config = dict(
    n_layer=9,
    n_kv_head=6,
    norm_eps=1e-05,
    attn_scale=0.345,
    tie_embeddings=False,
    init='normal',
    lr_mult_down=1.5,
    decay_fraction=0.895,
)
MLP neurons of a small language model. Each row is named by its layer, matrix (up: input weights) and neuron, and shows model dimensions 0-63. Each number is 128 + 32 x the weight over its row's rms, rounded and kept within 0 to 255.
After each neuron's rows, "fires on" lists the tokens most often at its 100 highest values on Wikipedia text that the model never trained on.

L4.up429 [124  91 112 162 102 123  95 144  96  76 177  94  73 156 140 206 137 117 115 122 125  74 164  45 148  98  74 129 148 140 157 139 110 122 124 167  65 166 146  31 143 108  50 110 149  73 147 112  62 129 124 160 167 127 136  84 103 155 201 144 111 158 103 148]
fires on: "al", "y", "6", ".", ":", "ay"

L4.up275 [ 93 146 126  74  98 148  90  86 190 191 139 135 175 122 119 137  95 161 167 142 139 186 126 102 137 122 105 115  95 114  77 123 100 121 136 173 105 125 113  84 100 103 104  98 148 153  82 138  86 191 129 104 103  85 164 100 119 127 137 158 112 189 134 140]
fires on: " of", "'s", "ific", "i", "ent"

L4.up555 [155 135 120 185  98 148 123 134 103 128  97 109 167 151  87 154  76  80 130 113 185 137 182 140 158 143 125 118 166 140 136 160 166  48   6 153  69 125  94 100 139  83 144 144  98 115 116 170 152 106 133 112 155 147 127 158 172 152 162 148 122 157 108 120]
fires on: "ed", "ing", "m", "ue", "est", "l"

L4.up694 [135 161 130 126  95 129 132  85 111 130  70 128 170 207 124 149  91  92 164 172 115  76 124 116 175 132 122  53  75  93 193 120 100 157  87 123 130 144 145 145  69  90 181 153 124 128 111 103 135 132 147 193 136 152 163 148 131 135 160  77 122 137 168 116]
fires on: " is", ":", " was", "ubl", "ced", "aj"

L4.up500 [140 130 153 140 141 135 167 134  93  76 134 135 126 163 134 131 168 117 113 115 116 110 120 155 100 115  79 146 155  99 201  61 105 188 131 114 169 170 126 128 141 149 140 100 107  80 190 161 117 122 128  96 142 158 180 193 145  91  70 108 126 130 155 119]
fires on: "ess", "y", "ing", "er"

L2.up180 [187 101 173 197 160 149  58 132 144 117  79 109 134 198 140 175  98 187 132 109  99 138 131 158 190 109 139 127 173 133 104 117 113 116 116 113 138 112  91  94 148 112  87 153 144 110  96  70 128 123 126 138 193  95 157 107 117  54 132 134 160 111 172  83]
fires on: "ad", " again", ".", ",", "fore", "air"

L4.up179 [185 106 167 125 126 103 138 102 145 183  96 103 108 109 169 119 133 149 108 121 130 149 100  67 166  99 139 110 113 141 105 105 159  78 146 109 107 154 159 108  80 146  86 113 197 109 156 117 127 197 112 132 103 146 120 151 135 106 158 174 123 125 178 165]
fires on: "art", "ie", "ors", "oy"

L4.up699 [136 135 110 112  56 121 120 129  89 114 125 111 170 137 144 108 163 226 112 133 161  87 171 155  72 176 127  74 102 108 125 151 127 146 155  69  78 142  89  81  95  89 199 150 143 114 138 112 146 122  86 166 105 119 110 165 110 165 143 162 169 141 176 172]
fires on: "ast", "ort", "ong", "own", "et"

L4.up325 [148 153 139 173 165 131 114 116 133 148  81 121 156  43 171 107 117  96 168 140  75 129 119 121 138 133 132 107 154 142 135 127 147  86 145 126  85 187 127 143 146 158 225 207  93 144 113 145 142 128 158 171 166 107 103 146 102  88 148 151 125 117  80 137]
fires on: " M", " B", " C", " H", " D", " W"

L4.up295 [142 131 160 104 123 170 140 106 139  89 123  88 134 152 187 110 155 157 152 165 159 134 135  94 141 124 147 133 143 142 164  94 167  52 111 186  23 156 189 204 133 129 139 163 173 128 146 165 138 177 113 147 179 134  80 131 141 129 154 109 175 144 114 142]
fires on: "ant", "ed", "t", " C", " T", " B"

L2.up215 [ 99 165 132 118  97 136  74 110 122 159 137  63  68 132 132 182 178 161  94  87 156 147 166 118 126  89 139 161 123 111 113 114 103 117  99 144 104 139 112  94 103 141 106  87 112 113 119 134 122 105 113 108 131 111  94 226 178 158 131 141  97 163 174 108]
fires on: "-"

L4.up648 [121 134 152 118  70 153  88  69 109 173  57  94  79 153  81 111 182 165 141 136 127 142 123 113  98  87 105 124 124 133  86  59 133 169  97  84  85  97 169 109 148 143 103 165 184 113 139 159  98 154 111 201 211 136 124 137 133  98 129 178  84 142 106  90]
fires on: "x", "ig", "enc", "s"

L4.up571 [145  95 120 124 144 174 119  83 153 122 135 150 148 149 106 149  89  87 112 100 154 134  99 152 161 120  95  69 167 110 138 142 133 105 139 141 119 162 120 144  94 122 104 132 117  75 132  66  98 106  89 140 170 167 146  88  61  79 103 109 136 179 129  75]
fires on: " |", " into", "ent", "k", " and", " were"

L4.up379 [183 100 179 132 124 191 126 179 173 113 139 154 108  88 103 104 127  93 154 173 161 170 128 110 131 115 149 148  97  94 118 150  98 120 144 134 103 121 130 104 151 125 131 146  73  93 136 104 118 137 155 164 110 119 101 123 156 179  75 145 156 120 183 122]
fires on: "ly", "w", "y"

L4.up668 [128  84  84 166 116 121 139 164 118 153 162  87  97 139  34 128 134 117 174 118  99 114 187 112 187 152  28  94  91 119  62 170 135 164  90 109 128 164 153 135 175 120 148  97  96 128  70  85  77 140 107 135 142 115 152 122 179 157 102 146 160 112 168 102]
fires on: " the", "u", "f", "our", "j"

L4.up715 [165 175 176 104 148 135 112 141 122 155 157 137 142 138 138 158 108  81 131 162 191 179 173  92 113 132 184  97 143 107 173 169  61 146  91 134 133 119 116 172  89 145 153  72 101 156 119 155 148 171 156 111 135  96 130  82 103 176 105 157 137 143 107 171]
fires on: "in", "ion", ":", "ly", "ral", "mer"

L4.up112 [125 146  82 106  93 143  97 100 110 125 150 151 134 150  95 167 119 119 120  87 120 122 105 149 162 130 107 101 132 154 136 155 143 145  85 158 114 146 169 148 153 100 144  96 128 110 148 115 100 132  90 130 131  72 117  86 149 166  97 103  97 127 102 110]
fires on: "h", "t", "ar", "in", "tern"

L4.up515 [149 126 160 126 140 147 115 120 107  92 124 103 185  99 137 124  94 102 113 163 140 169 175 136 117 158 144 135 112 174 105 123  81 107 207 140 134 119 127 158 187 146  85 157 112 102  88 127 127  86 142 171  94 122 170 193 138  84 158 174 148 166 145 126]
fires on: "uc", ":", "om", "g"

L2.up179 [125 154 181 200  47 118 109 153 117 165 165 106  72 138 172 124  69 126  90 140 135 115  87 160 210 143  73 120 124 169 182 123 131 158 177 105 109 163  55  63 144 128 119 121 135 192 103 121 146  66 105 138 120 112 131 174 138 167 130 148 184  75 133 110]
fires on: " film", "e", "ame", "ive", "ose"

L4.up444 [166 144 114 120 105  89 124 115  77 100 186 163 106 130  86 142 139  99 116 190 153 107 158 101 123  74 159 133 124 121 118 101  81  96 120 168 133 148 157 131 184  91 142 101 159 127 133 101 141  92 124 103  73 149 165  96 153 123 132 188 147 149 159 142]
fires on: " and", "ack", " (", "ly", "eb"

L4.up156 [ 60 161 145  89 117 128 123 135  95 145 107 114 149 154 113 131 197 164  90  95  94 150 176 136 206 129  53 110 143 124 110 108  87 199 121 178  82 130  84 150 146  91   6  97  94 162 115 163 115 148 134 149  96 113 126 103 128 108 128 153 114 122 151 148]
fires on: "t", "ot", "z", "ed", "red"

L4.up453 [116 169 135 125 125 104 110 142 113 187  78  96 124 113 112 205 189 138  68 179 148 145  76 118 181  90 169  80 140 125 138 121  90 176 142  96 169 119 131  92 129 152 115  65 123 147 149 123  84 137 151 126 185 140 115  87  89 161 144 124 121 146 147 120]
fires on: "ess", "ice", "io", "ion", "age", "eat"

L4.up370 [184 145  82 119 173  73 170 114 148  96 116  87 160  93 113 144 155 187 162 187 136  98 138 153  91  63 205 112 197 170  94 112  94  90 130 127 102 202 174 113  72 131 141  81 136 137 137  85 148 143 111 161 148 123 143 114 184 103  96 123 161 139  98 119]
fires on: "al", "g", "w", "igh", "ond", "uc"

L4.up763 [104 137 142  99 112  60 117  98 144 155 100 140  74 153 123 121 154 202 154 138 119 167 116  88  73 152 123  23 123 120 151 143 108 113 133 170 137 166 120 124 167 140 118  95 115 136  78  99  92 143 106 196 158  98 133 118 166 117 138 113 113 143 124 131]
fires on: ";", ","

L4.up615 [139 138  99 181  58  97  99 127  85 174 130 136 133 104 117 185 149 157 136 168 117  83 115 133 120 126 131 179 116  77  99 132  98 140 112 146 160 123 158 139 208 182 138 113 156 145  65 108 140  88 130 139 102 112 209 123 193  98 149 155 116 107 120  90]
fires on: "h", " Ad", "ou", "t", "ab", "d"

L2.up103 [164 146 191 149  98 147 117 174 108  77 117 171  94 116 171 135 132 156 142 137 118 155  54 162 119 122 109 120 112 154 120 117 117  77 124  95 124 158 160 129 145 108  73 153 157 152 139 155  86 120 143 139  69  95  82 151 131 147  96 174  71 104 170 150]
fires on: "i", "um", "el"

L2.up303 [140 174 129 142 102 113 100 174  98 136 146 147 172  88 134 141 127 172  70 157 182 150 119 138 137 181 182  72  76 163 130 192 154  64  94 107  90 123 118 142  90  91 152 177 104 144 100 138 153 151 119 123  90 129 165 137 156 139 129 159 107 170 157  47]
fires on: "ics", " again", "-", "ation"

L4.up254 [135  71 103 106 110 186  81 166  87  80  94 110 154 103 164 153 179 118 108 149  78 134 131  71 161 125 110 171 175 104 142  99 105 129 127  97 104 179 101 101  99 195 133 136 141 150 119  59 157 130  55 150 128 125 158 165 137 153  73 171 125 131 137 161]
fires on: "her", "'", "ther", "er", "ly", "re"

L4.up656 [127 180 132 173 138 133 173 146 122 147  86 123 140 152 124 134 111 136 146 181 130 168 148 153 163 237 159 122 132 114 135 128 106 181 119 134 170 158  87 131 132 170 148 153 128 141 170 189 122 164 116 122 107  30 155  79 153 104 146 114 128 108 138 119]
fires on: "ment", "or", "iss", "gr"

L4.up151 [ 89 168 118 107 145 141 144 145 111 116 111 150 144 124 111  93  99  72 102 137 117 145 125 137  86  93 133 171  59 111 156 145 137  81  44 112 124 123 163 123 133  77 189 111 111 153 148 136 126 145 108  66 167  99 124 163 177 118 119 124 173 153 140  79]
fires on: "m", "ra", "pr"

L4.up465 [ 87  93 196  83 102 118  80 133 128  90 144 106 159 132 164 125 167 156 148 161 117  98 124 148 138 127 152 128 119 149 107 143 158 127  82 121  92 177 112 126 102 151 117 154 170  97 131 124 132 165 110 125  56 137  94  86 203 142 136 115 146 125 155 143]
fires on: "f", "end", "c", "ons"

L2.up411 [ 82 134 142 153 108 167 136 137 112  92 166 147 130 155 143 181 146 118 158 137  84  85  87 144 159 152 140 148  91 126 111  65 128 121 129  89 151 102 133 136 139 128 138 188 202 142  73 124  82  90  80 175  98 184 134 143 157 171 120  69 137 111 109 160]
fires on: "ific", "e", "ull", "ia", "outh", "ict"

L2.up6 [ 80 184  93  83  87 148 154 182 101  93  73 143 140 132 151 145 108  76 165 193 116 132 130 122 113 118 110 134 106 150 134 174 123 111 131  50 143 166 163 115 124 174 128 126 162 108 156 208 139 154  60 179 132  88 127 123 153  53  94 127 158 111 132 127]
fires on: "ue", "se", "ace", "ife", "ies"

L4.up704 [184 131  57 160  96 156 111 146 108  98  55 133 154 193 154 171 119 138 113  84 115 135 167 145 193 187 135 159 153 120 163  74 138  59  72 126 171 171 163 120 139 110 159 130 163 110 122 142 116 133 167 121 138  86 120 112 135 171 147 102 139 111 104 150]
fires on: "S", "E", ":", "her", "oin"

L2.up649 [130 151 186 139  95 176 109 142 129 116  88 115 101 159  97 116 123 192 120 105 145 201 128  86 170 114 147 186 125 138 135  97 123 169 161 183  92 188 115 147 147 108 146 179  85 112 107 121 104 156 111  97 199  80 143 172 161  85 146 113 140 150 121 123]
fires on: " R", " John", " The", " New", " United", " B"

L4.up9 [ 28 138 124 124  88 125 112 151 143 164 161 138 104 193 140 182 173 148 112 120 162 109 158 165 125 130  72 226  80  72 130 108 118 158 104 108 132 120 127 146 138 135 139  41 109 108 108 110 169 169 161  78 126 166 126  72 175 137 139  93  63 136  90 134]
fires on: "es", "en", "-", "t", " ass", "ing"

L4.up312 [139 122  88 196  83  90 164 183  73 199 126 168 114 137 114 130 133 126 127 109 119 197 204 129  82 139 134 103 136  82 107 163 142  97 122 111 132 206 170 109  90 141 119 138 151 142  92  87  76 127 156 122 150 135 142  97 146 162 159 122  96 126 151  81]
fires on: " |", ";", " The", "7"

L4.up608 [128 117 107  95 126 163  87 137 164 146 139 121  91  68 154  90 149  78  96 129 144 155  90 137 110 115 153 179 105 170  63 141 128 126 136 153 125 156 149 186 114 103 149 154 125 120 158 145  38 121  92 132 179 134 142 183 125 150 132 156 107 106 112 102]
fires on: "oc", "is", "ir", "G", "ig"

L4.up38 [168 136 139 131 113 104 141 147 151 115 123 152  57 197 114 141 141 156 175  83 111 169 185 127 125  94 159 149 141 116  83 114 160 109 134 142 206  89 135 182 119 107 155 116  99  81  25  78 154 176 154 106 139 164 120 152 132 158 118 160 128 109 125 187]
fires on: "b", " National", "ic", "ial", " S", "l"

L2.up307 [167 197 166 127  84 154 172 106 122 155 168 170 159 144  85 126 119 133 130  99 153 185 133 132  89 101  82  95 101 134 178 114 142  85 122 133 111 190 155 106 135 129 179 139 108  73 115 133 130 123 157 106 163  74 109 171 152 182 120 166 136 135 121  73]
fires on: "or", ":", "ating", "p"

L2.up524 [128 146 149 183 130 151  81 134 123 135 158 161 141 170 148 121  74 153  97 140  89 139 103 101  85 164 197 130 120 141  70 134 107  95  66 100 101 173 142 110 111 170 183 105  96 179 102 139 119 175  98 122 125 148 126 114 192 149 149 163 140 140 170 111]
fires on: "-"

L4.up423 [125 130 104 116 147  66  72  87 103  95 183 122 174 180 113 193 102  78 123 123 109 115 131 144 117  91 126 135  86  77 170 108 129  45 156 137 146 151 137 145 177 121 172  75 178 134 126 121 167 136 125 185 130 119 122 117 128 110  94 129  77 128 169 168]
fires on: " and", " the", "2", "h", "/", " ("

L4.up270 [131 146 177  61  97 117 116 130 108 104 146 145 100 145 127 103 112 121  94  69 139  92 111 175  89 131  72  83 136 115 170 107 117 103 105 177 134 187 153 117 135 122 173  43  78 175 125 116 144  61 187 104 108 110  78 175  69 157 131 145 112  62 141 128]
fires on: " also", "iv", "el", "al", "eng", " per"

L2.up521 [153 123 124 127 112 147  81 124  32 141 126 123 161  92 137 137  68 145  72 103 110 148 135  86 136 148 121  67  94 101 146 127 121  94 133  68  68 188 130 120 163 114 149 142 173 150 117 121 132 152 114 152 195 115 158 144 109 135 108 136 159 101 137 124]
fires on: "ous", "em", "ail", "om", "ur"

L4.up173 [ 91 145  74  87 146 193  44 181 132 114  90 117  70 118 138 157  72  93 160  90 119  87 108 142 130 169  65 107 158 124 132 177 213 129 133 153  84 159  66 113 157 144  96 115 134 109 105 184 109 116 123 150 107 149 135  82 158 105 156 163 134 137 114 150]
fires on: "ed", " I", "oy"

L4.up624 [ 45 131 167 120  82 133 107 122  84 101 147 127 144 170  84 154  82  93 168 191 100 125 162 121 159 156  81 121 146 107 107  85 138 159 100 164 225 153 125  89 183 116 135 142 112 109 105  80 140 117 121 114 137 123 174 161 133 123 188 112 139 120 166 124]
fires on: "or", "ter", "am", "er", "c"

L4.up290 [127 156 103 122 164  97 128 142 130 103 173 101 122 148 147 159 113 113  48  86 182 170 192  87 187 123 100  80 143 121 160 134 128  67  92 129 134 159 123 104  68 187 153 118 165 107 165 203  67  93 196 126 138 157 129 137 146 124 115 121 104 135 133  94]
fires on: "m", "el", "w", "t", "ed", "ap"

L4.up380 [145  83 155 117 134 104 126 104 111 177 114 143 100 180  63 126 150 104  36 162  94  95 155 141 106 103 108 119 126 173 172 142 110 122  81 200 143 116 145 118 180 131 119 116 106 121 104 154 130 131  61 175 107  86 146 129 190 127 177 133  71  73 200 127]
fires on: " G", "ly", " and", " F", "g"

L4.up247 [105 121 154  48 132 119 127  85 127 132 129  97  93 173 120 190 149 140 108 152 100 139 138 123 154  66 103 109 178 147 108 130 138  97 145 147 190 193 119 160  87 136 109 124 125 146 144 121 167 116 156 159 175 117 110 122 106 106 154 138  89  97 174 102]
fires on: "re", "uc", "c", "or", "x", "p"

L4.up182 [ 81 117 153 176 204 136 138 132 158 122 131 112 156 163 117 126 118 146 126 114 162 134 198 170 121 129 147 176 147  88 135 116 141 143  64  86 120  99  85  98 114 135 153 144 140 117 133 133 101 128  97 159 170 154 107 137 155  58 141 155 123 134 144 114]
fires on: "O", "air", "-", "aj", "ad"

L2.up579 [127 111 152 135 130 123 135 128  93 158  51  88 142 173  93  87  90 138 139 109 106 133 166  93  89 149 134  99 143  67 170 114 132  82 117 131 176 186 144 139 142 170 139  94 199 116  89  88 105 102 128 156 163 138 126 136 158  75 171 160  93  75 175 156]
fires on: "ary", "ied", "1", "ver", "id", "ited"

L2.up482 [147 118 120 109 109 120 102 153  90 107 102 139 176 120 127 151 126 146 159 103  97  96 127 112 109 116 142 121 151 139 132  93 103 127 109 142 133  88 154 121  93 144 175 116 174  42 134 137  94 175 154 163 136 162 134 121 174 104  88 113 107 162 109 180]
fires on: " time", " U", "ater", " year"